Weights of a small GPT-style language model, trained from scratch on English Wikipedia.
Size: 20 layers, width 256, MLP 1024 tanh GELU, vocabulary 2048, 16.5M parameters.
MLP neurons of a small language model. Each row is named by its layer, matrix (up: input weights) and neuron, and shows model dimensions 0-255. Each number is 500 + 40 x the weight over its row's rms, rounded and kept within 0 to 999. Numbers have three digits each.
After each neuron's rows, "fires in" lists the words (lower case) most often at its 100 highest values on Wikipedia text that the model never trained on.

L9.up277:485513408435556524512486479505494486460489478486518546527455469503395495434471439462498560563501474411512522495522503473532475419533508476527551530498459484443478512471475384456472460543525524568585485435497516525561462487533416422496479528516526564487469514499546438573448485525551558523517543530519507512514531500492506506520587495485546534571530518440563523479461497559433514528505462523457483427509468508463505456484496610431481519512523588478488450432458518482488491519516477450468568544512497520514473547538506502474482528466542489460519540462524519616556483493465466543475491514487468535543525560503506507527468496485479464478482548460550451488493417445459508532478431560483544579497505441451474507580576463489516559511507553505459579514457520501543465530469516
fires in: "by", "under"

L5.up287:500474471472496502569521529464503451405540469523487487533451486462494485575512445509554513496514482416531437477556482465494500492511438523438457464518539561493558458529445492576515583465460466451455558514497481543530486497372530456522529480494514475458533478490478493507526479478484498568435447428475482522549526486500530479514399495553537489495531417552469499482460483487496507537434524537500462562491478539485490565487478516520560516475582482511508522533438465557494471492464383460446505563474460467435519507565556452468530492544516496439474539523513478461424508554535488523447482569507485504489410528544523551472459564571552532522553480392521579454569529482463460469508468443492525522539532518496501523482507519467565467546489522485484455483597537524463513526458492
fires in: "of", "many", "other", "several", "seven", "three"

L7.up395:504486502530453548537483489574501528495501562504336547518512467473521471500474549521516515493466539502476553486534495510480533469571485404512575541481453524519519493444528536525424456491519416459502512475465444495522495505473500522507504481518490515415514524446522505534489489447527470512486476541436404459462541493504519462483472480381477518460508529560502478559553478440547509437551500476454516516513575469586450499541492503491567527502515533528531434471576608432407483571480558522488467516476560447512499444451508536522494473524543562485512513580469579590549500516523542491525509531525493476465562541524460509502534517517530461407457520484512532483540507481491458491518543472485450505511493462475448482538599492409473522566549535538509542536526481477530516477525508
fires in: "and", "career", "league", "financial", "hockey"

L9.up204:528492557456524518473429524465529481549517506491478572481530522527547528602556574555599495480495547422505458485511473453561428424506517530487441466499490519443465506532474491446531432492513493455506536511443584455475459525504462539509519521438541512508486508460518505500431437463537423547581522497504466521451527483473512470459497499493528482515536479548463509519453544497512516492486532466489475462515569558456518538500510491534479511461425439565469432412566564494477442515459482406516538529509540544478462551473524514528457473537537540535482532493523507458547525546507510580453561440547465553509487517435493441567564528540494516526530626545476533513469525504536460514476502485509471540532470470499490432541464501563552408523499547568493446429470533502525466472476445
fires in: "to", "be", "well", "being", "could"

L3.up136:497468511466464494512495488500502506505511525443515422533568498438473469472529549553538477529489477553524513519477460526492533513496537607482448520434510512441534489454496534459564515434514468465538487524500430426401476543458535422521549492406585487517478476563387507529490585483532510452473510440551555459503456535524509500487530465495487466528493471484501467518477559429544511490583503507552508535497558508489423528549516478560484512477529449456558534559494506538570484491471446470511439476511525423511501595441520508433476612462493484485566478472534530483490522458504479487536479503464494499501432526503493528461452454547493449473493503477540500474458585538509555550524496479544423507551504502533442512514517559429432473498512544475524540432512504587517599519534512
fires in: "on", "further"

L5.up747:502392568495533492471557531516560503568444520458502446453479454510466497440473488479491519487518467552460508567486571444545468442503440466485527498500549462521450476456462460504573536577482443408503463480608469514514443571498566487467491481569582584470500489515497449494513581554531446483534515557473454531464453511518522464478543481536539432499501541493589513507438500473523544541485492534520512522470477513424497508489500534547409504457506483597527537522552452473494488425587492493531439500515434539506489486516495500449517478474531477532446516486488465530502488519520497514461442538428516535468477483551496543432501485571489515501491537500464608510475488562458461501438439482486526504486468434580443484510533485441524516487421422500513502531495523494574500485485518
fires in: "during", "early", "after", "following", "resulted"

L6.up549:476494529541473543404563465517510502517489470482502536567510487512500508521555505514462521466483475437436540430478511492461536550505538483518535555462482516480479512473481469556531459476507497551505407530470464484447526505480562503479502478511483497498468527469481460513457477529621401540483477523522446544507433498504468427551486509472568492469540476515505527500449568573504535543474469476539563533481499468376450498483553514507509510538496519554495487486490480459539556488506400489480512531545494495482425495496614578505457533479513568472463504536433602471429509487432423473564545465453468555508511444448491465430410525544537457553444497538497456499576439543520514503550531491491465505491514522546519494466446535585562536530598481512514475519460511491483511476455536
fires in: "one", "part", "partnership"

L9.up776:499456466484512487491482487473502534510508491454538441443540510484497542485448524475532445598553540506513501464470517434533484509453422507412484452477456469489514574527507515566482470514514424540509454527499437454477502457518526565468549475467431530507447504540601499532453583522520579498471469523394551543541600536485440499544413535537583553530424495554521457511490528498504564483482513517486540557504535451461543477431469451603544510579514549512562488477538572450519515462445465496499468478453396446555490445500424502531492438529524474498507463551474554495483483440563517516517517482520485511534552518524462506538498524497512440444481456528450495570504570509478447491510493498512449458472476469459504550520462435512519528510528494437510526509565500491520466473487525
fires in: "film", "video", "films", "program", "consecutive", "jump"

L5.up210:457527523452469565390476582572476512539505509494532501532510482540406542425520553453482487539485514511519474500549446473434511480545500518530447486517482515535482464519509512485544506448458564496534450506449541588464548427480469460526491509454454500468430457472533486432573455501461526523545463503527525367535476514471461501483505480536546544455468492480467449495491480561477491519518528511525432476511513459472486456507552515491528519483488441555569547441437510483491492501463486443542496464442530529507445530549444456419550464545525546516460399509489542471542563485442470441565435574505474493519494539469486569475492518514466527449491418400535499564495491519492495505502488513518558473435471552506440534520510524507485506495531395477562533516468512522573435466521464
fires in: "is", "from", "number", "by"

L8.up133:494519493503519510430510440524508469509512477468587487503460451512544490543446556459501504449412519513604500526477520552549407514589530571503538511572498492498540487503417440504499449499572543517462484560574475430525507529489429556472502491580542508538528519486524449520447452460541456464459502567447511485477527456497499496493500486455477537497451497481575500474568431488519490469512472506435495458499538488478480503567564475491518563490531447580412505465534497496588545511515466496493499492456463530530495497515541481445510593571516457477474460448493455515484476526496503568413530499488416495478448521466395484466466443505467503507491504571512439497454598524578489484587505472485414522527477529488506526492547502444534434525482496537527459498503473509504554458508485
fires in: "to", "of", "parish"

L7.up435:468489467495528528488484502489566476477537511510470442504484539525510448471452527526508514476463510528486518456536529481496434477549548494455543524532475566484577459476487443533493477426440495467466500538529490442545507467534548495441475521493441499475431503479537533586460508535553477482524501488470495568499623478481546513474461420444554570512523522506466485480469468553537486458460521481529560483493503446504540499547530472529520543523441469436511503541518472559478588532550461469508444563526587433596520512527513414518451515466531419487489532538447461476537614503512464494523516490461460502546457474567419396531491480467575555515470568442517426520577502528468489519528512549442488560447471553506472487467547533437552473446497512563545435528494506514511455500523510
fires in: "to", "com", "speed", "come", "it"

L5.up733:512442495607481498553405438491529545487482500453482509464533563474566506486493463520533580527508482563529543523520498528497460435484555513520472574561565451542493549443424509487498490574437485503512512501493509510513516554483471469426496610494527550454465546504504454503482527517536477493501480420477540469459519459468557497472491525447462423520502431456571507494568490559489518539471431499481449479538541521471530487503466547496489519556463499443548544538475580497478462563549509444534537476565519462501476529381529443471534500475532496503563546473478529490521556451531492501430510477499524533524529526481548493424498463513487475498427504494548521534532477561534468509441454451445475578484583487549458554481460555537449460504513541429575515478481442469437488458468533
fires in: "preceded", "succeeded", "than", "faced", "named", "behind"

L7.up496:561448521469432495517510495498483466487550473517432484475482544435534537434606501441485469481526494478479542524509581553548498435502472475530511444514536510445543556502490418570532520513432504544533406541465451512495464577494517522493483556471422550519585473519505455491457495500577521542484493515514468511449535491523555500506397469538521527616467471513512511461475504417510545470490539448498524511490602454507501503504393501513540541475472479412452567546487506520384529507474451509503514480536488473545443517478458507508470480531466504465487552486475509499532514530487470546491585490456488572521513531453488480511518506535499507464503530407505501467495549499520444557514542508503455543514420572504474606550461537549448484560456488499485513540539516538447510457520477
fires in: "the", "first", "of"

L8.up694:552521533448520468488471545565530497537474512501492542492523464519517487505520530527524512452522542445467554534457428547503490532467519512547432500490493543487472500462483476546471437504518483441501487564438488468563481500446501522495531553508525423489483581494545473523478517472570518531472466461517576519462471521444554392485463520423539459492488508420565496460520480546509505448575552503456469461535522414475472427545499466546470528511448484550529438505480505477523522515571465476484482482446478541522503490486599450470460512549523405559478512498468492523438482612518406539526461496495440471470468535473523479450468453506503495508557587533537457503536553438590536470471514476448509554555561547528503410559556530518507462570530502484565518503488534442522471458493567
fires in: "to", "commonly", "and", "or"

L7.up609:568549514480457555502558490544567479515480402495515547506466500474533544489514472507569498468486567444501483428558510534468541469555544465438507513516582488512516585521494443449401515467492513465501473573472500431505443514472468499503462583585438450423482493526497522526495507465577554485514486497475553480535541539550500553489504482548531508506516487482513493449468511546459509563493567497506514401503516523529539481497464454542480538550512517528501456476534445438468517539545467531487492478499473524489515529550465441525463515579518411506448475473497476495434480483428509456497596460487508531461475524463488489508531441502458405532540568463444480428444484535539573459485504470520465482467510504503421458490572430486480509573595581527441441468520514528520504509534529
fires in: "to", "s", "bank"

L4.up325:524457476526481517546544504445415507466544447504492528501482467482495437435459501458553531432412440514517493470531527500488551407486550507505521455535563448460485487489488549458581522516453505526480476496560523518493556567482470473529551494459482483527512539455477509487443566593491580468561543492502561453508473513457516486479569480545542538529553508481473505487521453541529494588597521493501491536503520555545520525484534454464499455485505449476587514532461602438567481505505465438479504536474487474464513576559498460549500483535540461536570548426530468555512463493541530408479439482500489475555438451468467490539526601419463487453469481475472494463479522509495501509527442463430516563585518407509484514503475552490452519457489521451462556530485470532512517532501486
fires in: "via", "equivalent", "during", "near", "quintus", "nearly"

L6.up151:515509459578518461523518519429402519545528479521508496483498492423425523517575493512537544466573481517469488504462503514505495548568602476460505474467470527544444437512519532504466513514559500489441385501440466456463520508470527571479505493487538532521495455486502522459396553460479503508468504549554472482523477424532498556535511437481463515438498475518463501566445438487509470540513510508472568485453482541538506506500544556470545479544521460430544515497495489436504495381571544539477442522478466521524539491449546521491543503480530545522560503464517426463490480490476518561514504517482578558534476469448507527545466523476480440522497470571478490463501551571475450514482486515471474489501535506556450473486509407488518535498490460441553540559564385572551485498567430
fires in: "made", "played", "held", "found", "selected"

L9.up924:527521513464518533480448483552548498502482576527484512482541475529534541499451481542492493534446488572586499517524529509477495523473484488490451519443535472377492503485528448590428537491553497516550476423439584455490480526484403519453539493450525479519510519549540425421520488492528513475486574452538495437487490493426512575495549513536519515457490470542559498478530516544502482387508469461570539457503536452489470573429499541550504587510545486500524507478511578489509524575469516505610482480496515398581545462432527442522494505496529520487549481508529552498452538548493478511476496508487597477526509533592481514484524561389561559507476483449532494510471450537520587461465504492526504466478480464483539499493477490442485518474473521496512517546483507474530468501529441
fires in: "the", "they"

L6.up1014:487501474496505508545550466495483462532501506550530543570440533487512431497581485537491508462537502476425569519466498487530521397563466410446532533534479545519454505538509509448533440518493502503539482458461545539426538456522509456458539530477524497469478454503455502495459498489423521495474484483508490540462504528492466525462528478533483565477594518526489515536466438515487489436539435554485603458523487514488513503479430486524509509563431591507510503440403572481504432558525517515519525478519531521465430549518482545486452481489611555442553488540482504538495483375511528552443559536460532511441493526527500499543556490496458469517450499475471431568512537551495473564517490518520445496513502508576487553568415455468474516479448483475488474488560452557459571463480477
fires in: "had", "made", "limited", "with", "founded", "found"

L12.up208:517526482504422487572552532513517503445448471482423494467534572601549538511465450545483488497571453446457558523484490553541516469503455528508458491541457520449433464511520485502533533437519565517477467524529465425560447476466483472466503455546488550509466474512514564461477584524473469438482552476491550547515521453443492534547616517482474479527485531514508546511467453435477540471580553553505462525490537521464540515424430538499541409527493465473598484519487590486501590514515481469527444527517493519473405571500446549495529496524533477525482455492510413516515538451481507508469445502466519482471476516464500557489468521579508429527523510572493521463473508512446531510480489532516468461460473414460504459554458502544498531531488500507565532533434536572526434510531508
fires in: "on", "al", "1", "football"

L3.up16:479444444537481507435490527445555436539435453540470517423501499470520515498580516500526536477501451504434484509514556565495517401594455489443494494550467496548527490507517463494552535530490464505524515498490473557443488541470589504465518547534483477487528528529485429484481566519557503451472530446464580548545458485514540426496446488529522461533495513526488514503469443426474504462466581496516489512542466464513560519559566463538513473489482482380447524547554500475556542568494543481461458545479531550477461549485507413528564523444476503525516510471475465520533499506497385483538588498529526519536505477434495581461517474431560452481499557500548490482508539498489540451509554546515488495512458551535524491501499514408535485497537559447559494516413544479515581460475489
fires in: "a", "in", "from", "on", "n"

L3.up275:488488380498549484533487485490544568564484556546528532480585493590473534510525486546558488494444459468484508523453548437575539462450467487546550464449518522486557433504448538447500500469452467484524489525581499559501482539477507395525507517389513486542518413498483517473514529528579479480465464522500467474452428448476453506506451447582455569458517493477492475439488516542618421525514485507502521514525492493493500521408494547535469560497514579547456474459492523503438493538418496507531459447476509538488550538455533505462531521434576488509566505488519573493434500520553510467439478499516430532487460534454487432529448521583552483529542534519527513501471489569488513471520500509512557502536494490505438573520509502480488498506492485566525573474517488520496499479543499
fires in: "about", "late", "around", "only", "between", "january"

L8.up55:505420508556459488556550536477513470498549490446505462461549475554451515497500472518489616514468459442561525478480480468469486524454477466447461495561522515541415577542434500507493537518501519504479529499559463485523512482470521542434488522494506553440494522567479490561466523543465382523427434469502468502437455486475541399506537461571465505523471527544487460445472493514603524495518480485498453540464514530471521534439463457505461523458575472441508530484526550521505495503474530575514458548430471430542507439574544483488533501453441522512439538510488553432494473580526522465490488472512491522498416475456525419470484459565500523543497503539448539622494467459475490482526536546501520448522550505449509516541518460499439525468482454450472441579520453526467483507483462
fires in: "the", "s"

L9.up16:456565544481500434427472477481549474478539492464576550522517487443488553507540513516547506469500491464487502471492546458600452539566562475529466491521435525528513527448513451449459560518531556504529409476554524542534551445516429459493483480542538446623521553553516509502536469554491505484489552526482526450529512442520564520506528478495530531446508502498519468513467459517460486464476506443570479477442534460439547554475500505484488471495514491513563505470536462477491457532471472522528535501544534469521543532450467471567555424456546477439479514455473525475572598448539476596478490504429528561473470571471498465410552513470536529512485488507554514543487606526475544576455507500470536477512465475502475590498564525477493504527428481554464574585502499513488521494465492
fires in: "of", "behind", "for"

L5.up564:497484560411555529464495494541426514430546497434500507523526444552458569482560515574521420425500475466488603501445535476437508523498522470480488487475521468479442583541519552511478519440496531518453488510563566547572495621535504456423501506489501506495480497502461522489480536484478500518475485472497455503562545421527535440541503470409467562557487509476526467483513446464477393575492536494445547488439486566458539454484460529553541470475529471489424482480595543461439501467444482475473537515447531478463522488554561501448514485425487488490450515453518493466475504544504463434435510488594500553529522493510441458438542534501493458522488506530528492567505505536538495499488558459503485508462469502479539427534463506521488462493476531434519497476538439507504558469525550
fires in: "s", "one", "in", "away", "adams", "that"

L4.up715:517475566496523511566538484469508532444534471490470489458417538477467528500549536484452553504483486452539443496505508552525538484594493482492515530463482532471521468505535567472625512414564489453523452412538468438529522496562465516382514481553501514533452505518463479422486545462555541561521451441558504440529550469498562496580513506473525505472552494492519487478534494485444534560535526496484466511470469511504476556532513501433474523531516481480503546483521509475533504473545470480520492495532592493450468587523531513457472501451478533458508496560408521525513479468525452434519525491475541468488490477444529487452548391517522528501500490575550430505458554551516403483522407479501461608436545468476457488505450486525464472472441493524550547509553437477498515545499517
fires in: "as", "considered", "renamed", "appointed"

L5.up274:566537490494466499584464524477458580502497498548506468465521462491487514503538536444555364503537500473535453476479475502510535463495499530578515492473471590482486523467474450513520473465523520409496407454505551447449495444444495439432526514521516442384470459475509485521509452458481571559586474572550468553474455528529510562547532537522409450464515504408510495385498465509587480465465435454503466485525528466507492450563495446484502525517480524481451507439430499571490490522444544526499499463520496531476442522569548522553452507546515464512484453562554532528469494542468481529487528507456495488502521498493485553560521524537547497525575501519489482504478457482536489536534433499537463510468432484460456499460494551512537480587567548518500563453471497509483501510501461
fires in: "chairman", "general", "president", "josé", "by", "professor"

L5.up388:481457503548513477466413495470469507481434494480475467424514467484483441499513467536508559578434512548492529575496504521534515453495510512558501483544525437478570547463455387458491457535451536469526479505504514449490460486477482488478554494523478454474462495557491536430477476465469433505545524515567572517540509476546516536492507558477438546467495530486489494511494513533514535471456442428460549513439596520435564451546448504496618532531493438437461471532572501479471528520471454475555494510507539571571490511512459448510554483486512503521461547451517546562475472507588431509568548467519559523530458499545478536465484444492518489498436519464510497497524472528515559439541560598539370473522517475506547473537456481498536544483543568549524461466480512540478448505483509
fires in: "succeeded", "fra", "faced", "brigade"

L6.up174:499526531472515437485535545562496516460473474488441456492549501520540445528505474511522522489537475512489462519542529530594512481530517458558508535535471493464503431446479465521486522534525577577561506434478475543482458474555451479445496484471531426550504432471570577484581512507503551560521525435440482456540491505465522548473437480492475494565571476507478513518446464523523524494563454507492478499434542518559510591408505475546509509523542500519496456503526497452478509495507433495504487546485543458448467453494521487493503477595579554410476586498515582446539516491524468481405570545477529464504453512455504425497450523516529514516478512541544523473524559540481502500429499477523552461471523524467527527555420525516539473535421459438446460557564575528523547516427475
fires in: "of", "boys"

L9.up183:518534567432445581507456546448454527527589443433502556471559481533465555492517465522454468438543458492467578490478448579478530460506523441426510482549480488576480450537514446490521515522533496524483445468560554502548512503423459442446563481576480443522500459515431535557536453522529494482476430475510449514514482471494543529485522513500471462503507440477530474455513486575480531502534515508563528509577495542434493510547441549581563513552520474450495491515502509601503462558463512495513505476458534470442534462495500431532492527484494505487516478531519529473420610466482466557486494505441472466488507489559516533639501512470546516481472491456471525494450527511491436481528527448514438544547537508511555513494516446523480436443500517551526486473579472485471501433540507
fires in: "or", "well", "known", "and", "such"

L8.up1009:487518464505439467460476511528545525487543503525497514549512515436539528485493529509505541486437508534487468476550517466508586550529471548535560493438520414443583521454520494550534527531498485446512450590493507491498545538558436481509511481530535586528429495480487491443446468501476501456563546464484399515473509406494455484554475523566422477439528479468532489482490483518529457479516516524487470573517438466493455534459539566469497575505469453534529495469499488458497518506498517465491457483514466479482506570562493463524573526441491601495431555426497558509479500452475445526486470549423392484501477509491435488476532511594523516499493477452567558558584494481497449490602565495504580454468497536526520517586504494514486552510528494522401453489497495529519488524507507
fires in: "of"

L7.up103:481435510445525531497547612490515443518556474625560484572457525478496487501525544565589485499556498470560535431412470494462469455549507467487526525527537503510514518541559445458418515489508546492477470524537483497486513470510479490476507497506526460492457498438526508582513454436500489449581505448499530472541572472475529512510541490513501530444540535495543455470472472553444499469486463507486483509474556499536469512523486417478455588478441515552547499478458460496522478504495489450516496466526490470493482495510467465475501494589534545453498510517596409507446513542476519561424515533514438441517514560513502553514443537517527527539535513588523546442418561518595506513546511430428470471524469471493514469507482535401524475495554499507420485424465497512503558487495457
fires in: "to", "for", "began", "started", "would", "could"

L12.up514:507448450478572539494567479496542438447492500488483627516430472444484487455546370544514456541573525490554488457511465488494485544490472534513480524512481526452511447506524542522459522491472525518487480524475420483553472507507481528550497490609555505473464558541521479493467494546447528499526492439458526527569547509470548507564493475520456514503569496530499537435532429491573457451561467423468514495483500469431423521463482450501519514540507497555497506441441429524475482473474464510532491466519476459547540561545438508495449449479537533538474408431559466490488540493511481532484488505489471441468579524468496455529565481564508610549503551523437482527513535512530515503496442488504468483447552544549471588487440557511543459531512447559447517484442450507504519504512486
fires in: "a", "available", "possible"

L12.up234:566486423503467500517542562483549452492520500575512474474511513465552503486514454538518504463518524454493493488478506412480533526596436502505506461487494437531539494468479491514469440510537488517527465558478485517531472456528502474526571535506467453474531521481535408487448555452534540457483573399448472481454477467387495464524536467491542630506474493516533471468495470574518469511500569461516506484464421498452444479404475500505439490525529467513592463526509483523573489527531527523499455492423473500530505476485471521570485552467518490461519564527494568534533454441462496497551513479460480432569439533477434536556515468505554503532510528572505504517535434537512469465550489529495511469493452571517548563442494583546521472533556499509509504499551553470437455465539401
fires in: "are", "the", "a", "journal"

L5.up887:492475603488462482447530536529473430495486490497573473562497479481486504436482412585503527498522548463469530477501422515544562468546611531419493449495456505548558493431511463545472504616469472539541468527469488530546550534491442484492557441556524515479529560490534471507550512555561430413510522531443521455455524463520554498483487495456510488520519481458478444439544557453505569502437522473491526531477461511478469478449519486519500501483597535469476503481481529490455493456527503498504473511504484467485538572480484477495479514509595537522482532594528431463475436477508474511476468437495429557486521558494481492519497491464564467560438471526493572491496491483505467412530543543533578501499450449398478551455429499490417466474496490479520509512486554523519502481499541
fires in: "for", "with", "that", "norfolk"

L5.up709:482502533510519474425476514519382516472432486442526531474491491504504505488485401439507461489505489438539526510599478466465524463499542492485550403614448501448546449500516524476497541552517532447514531469468525488523524376499503496432533452560562518506503475471497545479542433535455525541537459474528486526523475449582459441487559473528524438468531452515418489487497493532529475535474504532488511514522489468479523467518513507496537503508491524495529488487555379528483470502552422461553449563517498515499509475524460506481496493523526447463548502486606530407573485488532476485471521500458578486508502480493565579478476543519512520489508462530536484417482520539489424477529490471487519473584524464519544499481497550492585464486526444436487517572553514570413484502559470
fires in: "of", "some", "notable", "sometimes", "woman"

L9.up27:478477563581532543466558494462492437540506440513525568483441517526524482510471479456547493565479422439518478471463544534546484529569484533556499514492511548508532448426435528459533495578500510568496478485493521520533432443542443441439456481474543489446534554484474395492536504427530506449516475439491471471436584449500501420528567536507552461451492466517467473557561476555491473476509497518509441534501488515486451492561503522519541478446584535485484466540489488568470479531526482530492524496575500533524489524569463547522497564493519499531460451518513494492446490473629482492473491449456492532514550520521488460511523458436539519508573479462442453520552544541506437440442488525556491451443496530504489476506486528437563525479509435504517547490494564418540442557552516
fires in: "such", "well", "to", "saying", "note", "rating"

L4.up444:445555489545487593456514543505539494551524518505536495559471505486448450530519497479462434489505515466544548459511442526475507512532506490454496431492546489541513446503575552476459518476452429526514532477505498471462511451512443503461519534462527493519496454496482413478570517532490534463536477467526407517475494485439476513552417516474461420541503496495495452523532458520470450452468473485509506508579524479523536511538541545541529510546554460431499551444499615511480449478490451429509488507548516556450532506491482491461432535595497492477452516501532545475536452562502464575539500495470517512534518500526480495490450535537561476512551622447474578471511428512525486484461551576480513485529489514425462433527472472555552634468548500543532424493589511534493505555531510
fires in: "well", "such", "known", "including", "who"

L4.up660:486439514530529435475456531524461533536455560515401496481529559572487502525508594441517474434574516487492495497544464477429503474479452488524551469505439510462578452560599537553514575473551477457501479543480543457541468451488492527475558424484495454469523465539513493490575471556519506508538460551469514542512495491509488536541468530520460534485467493483514528474511537460560470433478534449454497522490438566490483453503455494561422506474474487556549551462538564484468461512534407517441488509454525495515453525525483506468556501487466412506512501507529529545498402533410469498489513515484492530550555525466500523495439561477464520499523517535464471435542583506559511446530517425555400436481508432563490548504511449521516523474502512427544507524454545488545507470467570
fires in: "the", "one", "general", "italy", "ontario", "institute"

L6.up327:516486534476446588508466525513538515439497458494493537480475471479494508496507540508445437544497526496511542520528540480454516428469513471489523536558444536495487534495538445407526489522523531377543463479454486503534503482431482506505469568514444436476414557392502444480483490473488494510515487475497436446466543479505550526472473478480503526490506529524507512524547494546506509526530525498488474504497467513549525461493483444416532504489469494392504480504524534511542648477469477513504460465518539510456503563456509509507403526456511481510496477472591510457542573526474519522557464515523471493456479509492491534563491592427592485414546520462513421462501528614512509515493601464567558519534513548454508478523509455521521448423607478532458507517539470514489456518505465
fires in: "by", "and", "to"

L4.up327:486510473400542529571496430438515446599459449507483548523504484495478557500521519482491506486471505536555570546526531501587511526442527491447496519505570528458562516532590459577481499504489456509509458477428496507538515526461508465496504532475552565470604470499548485492489413460503444501503484561464547493520496471514552523512453422504540500471463557480514554503505506573505482508431460519546477469540534514512491502448532499510522550473545518488487480473459475526430486569487523505512481505493513548528517534519563507458534495489581480531539458527598430423507468395483504477514464466548515512495511515470503446472508478435592423477478506548529462509459559481448541505519501482542508568528428424480489503582448397536453470540451529537497471472412503556514565479470504
fires in: "york", "daughter", "texas", "propaganda", "neighborhoods"

L3.up279:479511501538556500502537522463526513519497515525498466541496493542506530466468560541566467500467470511545505523470496489483554536509425428468465566499494501501510534439440461524539501557406562496466494581555492522470484446509476496517516546512485501508501440562508482550462495541555559507489535532528434510516561443529491521492543526489533516518464556478480479471584457456537467533468439555540492525552430506465500529493528490458476553558518512524549456492548629551476546544513485503534543438472463494533428500520483482544492488485538612512501504508520574494411411415394467556435507477511456569465518524517506540455452470442512450524462554515450511382466493475519516386447520514527472456478507533457525524529456446479431533438519554430489494501498438480519487484481515
fires in: "that", "dhillon", "stephen"

L3.up319:472504551517464517488420497461508443517494469459465448439483542461541494492475452475461494471499443544492448464455477501477468518519463402484537584489498479495475446475479621480493499530533455473535476565526421481444481521547566532481514489544663514461448460507529573565449474490568453548475557532510485509484453530507442418552518503465477494512508515538495599479532472496621530464523486524469513512466466564463510484551591405508470526522517457541495516464469508484508501476471553462511513506504453538462479555499541521584587513568530542467484474465518438456488495510473494498526444482461539502475532534552536488482460497488470537489512551472523507530452495488530478523514512479483481496491561504508494561509421548531443593412557494494501515468420510426532513508483467
fires in: "of", "during", "following", "26"

L4.up166:496489512471591513528555518545467540471435540486467507571503540528503541474503433485548536430566488489494467500547544460577505514531542538492515509444495467517460558560478432522455572546460521511530496530556489462505521486524547447507476499527571569540560494515492466428434500543497513503523497446559520487556470520532487508522529457473560436612459517494503456563496501439446559481529515412560495522516436512466501523469556471459512461483515457476475464539510509428466473470460514472556443489560549533535492496472463453524557529517482453502459440500547453458566544555498444509397548513460500482475524432521525461401502494578440460440473465463535505482462514514499537458531533440445534465527435508516510529464493511444509489538477496491472513438446541437496547484549619
fires in: "of", "started", "upon", "closed", "beginning"